From a checkpoint of a small transformer trained on Wikipedia: LayerNorm before each block.
MLP neurons of a small language model. Each row is named by its layer, matrix (down: output weights) and neuron, and shows model dimensions 224-287. Each number is 50 + 15 x the weight over its row's rms, rounded and kept within 0 to 99.
Before each neuron's rows, "raises" lists the tokens whose logits its output raises most directly, leaving later layers aside.

raises: "tes", "te", "nce", "zan", "ti"
L10.down1178:51 53 80 67 46 40 80 22 65 57 24 65 32 22 65 47 53 40 81 48 37 56 52 74 51 52 40 24 35 54 51 63 52 65 32 33 54 68 23 22 38 59 36 60 82 27 53 28 56 06 77 67 49 22 47 86 46 59 69 35 40 41 70 42

raises: " of", " above", " Of", " by", " to"
L12.down547:52 38 44 44 68 19 57 52 38 66 48 18 46 45 70 54 46 43 46 14 41 73 34 62 38 20 51 52 31 53 44 49 37 43 31 34 55 78 46 54 73 38 36 49 50 68 26 30 30 60 59 18 50 59 40 55 68 46 77 52 46 50 58 37

raises: " the", " a", " these", " those", "ably"
L5.down840:53 58 79 40 75 48 35 36 67 52 51 65 79 15 40 42 59 64 62 34 51 30 65 29 32 44 30 23 71 57 49 34 52 51 61 35 57 36 54 17 55 61 64 35 66 41 74 47 45 62 40 41 75 33 44 55 39 23 50 35 59 47 61 74

raises: " him", " themselves", " it", " them", " its"
L9.down397:59 59 35 25 55 40 25 53 88 68 54 98 46 44 41 59 57 50 66 36 54 29 23 61 42 61 53 60 54 55 32 68 36 34 49 56 48 44 34 47 46 36 38 34 36 65 50 34 41 44 38 66 50 71 46 25 49 71 35 66 70 59 44 63

raises: " their", " another", " its", " the", " his"
L12.down314:55 49 46 18 65 39 06 72 47 49 63 55 73 50 53 45 55 55 60 40 51 43 53 41 50 61 42 29 27 30 40 38 46 49 41 49 58 23 29 52 63 54 24 56 41 56 60 19 58 25 51 54 50 47 33 63 14 32 51 51 62 58 51 58

raises: "tes", "ians", "ts", "fi", "izing"
L10.down586:48 43 47 56 41 64 19 54 42 34 39 27 26 49 44 64 73 73 58 56 56 27 29 52 63 60 54 64 79 24 43 60 80 69 68 76 29 66 56 51 44 58 91 66 65 51 35 52 45 26 28 68 78 27 66 52 47 43 51 57 27 32 51 48

raises: ")\"", ")", ").", ");", "ario"
L9.down141:47 71 65 56 61 59 42 45 57 35 49 61 43 30 51 51 78 52 41 72 50 50 44 68 47 10 86 46 37 37 35 48 56 59 30 33 63 69 40 55 23 70 58 19 45 44 70 83 60 17 51 37 44 44 34 25 41 60 44 45 44 73 49 41

raises: "\").", "\")", "]", ")\"", ")."
L12.down897:58 44 51 21 69 47 49 20 74 46 44 45 75 51 52 38 59 69 51 48 74 88 76 82 42 18 69 56 38 34 41 15 49 52 48 31 60 65 65 45 60 49 55 65 53 43 63 43 45 55 55 40 61 37 26 43 40 37 67 57 36 65 55 34

raises: " sung", " chart", " arrangement", " vocal", " lyrics"
L9.down692:50 71 62 29 36 47 51 42 37 24 46 42 46 61 39 35 64 57 34 57 42 56 59 41 56 38 14 46 56 40 26 53 32 46 54 39 71 34 40 35 19 25 46 40 69 33 60 38 55 54 48 61 22 54 71 68 57 86 71 19 46 39 56 44

raises: " him", " enough", " her", " them", " it"
L12.down1003:48 43 57 42 52 46 51 85 83 67 47 73 52 53 63 63 56 58 59 47 59 38 70 57 43 51 51 05 56 60 40 36 13 36 73 42 57 29 70 40 80 35 28 50 36 61 50 62 40 37 48 56 48 42 50 51 50 51 23 59 82 31 68 64

raises: " of", " Of", "ement", ")\"", "our"
L12.down1220:41 30 27 48 13 14 35 42 40 67 68 61 58 28 44 67 59 55 74 49 50 74 37 46 47 46 47 44 60 29 46 32 50 48 40 60 52 55 46 65 79 78 30 81 59 53 59 48 40 51 64 35 68 59 37 52 83 89 20 36 28 44 52 46

raises: " themselves", " them", " itself", " our", " their"
L5.down180:34 51 43 44 31 50 53 47 73 30 60 85 64 50 48 39 54 40 34 44 68 00 52 68 51 58 76 92 62 51 45 80 38 56 63 55 32 30 42 41 73 47 36 46 52 38 31 17 76 61 71 54 42 29 48 40 44 50 24 49 52 47 46 64

raises: "ies", "ising", "ise", "y", "law"
L12.down876:46 64 59 65 41 51 62 48 45 54 39 30 39 54 27 65 18 53 61 66 50 75 50 60 62 46 21 18 46 32 70 74 37 46 34 48 44 43 26 59 14 53 47 56 52 64 68 50 65 50 50 54 65 48 80 52 34 35 61 47 42 75 46 85

raises: "tes", "ted", "tis", "ts", "t"
L10.down890:66 40 52 43 40 60 56 19 49 57 36 41 33 41 59 47 55 63 26 50 31 44 55 48 52 47 59 75 34 56 65 71 55 62 38 50 41 36 49 51 57 64 69 61 47 61 50 48 70 50 40 40 58 37 73 47 48 78 66 54 73 52 37 50

raises: " him", " its", " his", " himself", " her"
L5.down234:47 40 57 22 66 52 26 62 78 79 56 58 66 31 42 54 84 32 42 79 60 32 65 48 72 23 45 62 61 37 24 57 18 54 57 54 76 30 52 41 71 55 55 53 49 61 33 46 64 50 64 51 57 67 66 43 52 80 38 53 61 49 47 37

raises: " the", " their", " its", " a", " this"
L9.down523:54 30 54 38 54 48 24 55 81 48 75 57 68 24 43 43 67 63 46 58 52 30 59 44 45 57 66 39 74 61 50 32 53 69 34 44 68 22 42 39 52 39 42 49 35 40 62 34 42 31 51 58 66 38 58 73 49 48 49 52 82 37 54 44

raises: " 2009", " 2025", " 2021", " 2020", " 2018"
L12.down1016:29 82 46 78 61 38 38 59 33 52 52 41 60 56 55 40 45 50 44 40 65 39 40 45 61 29 41 61 59 64 53 30 19 36 38 72 48 49 37 54 64 63 44 53 65 55 38 53 31 37 61 27 44 59 05 28 43 28 38 30 54 34 46 47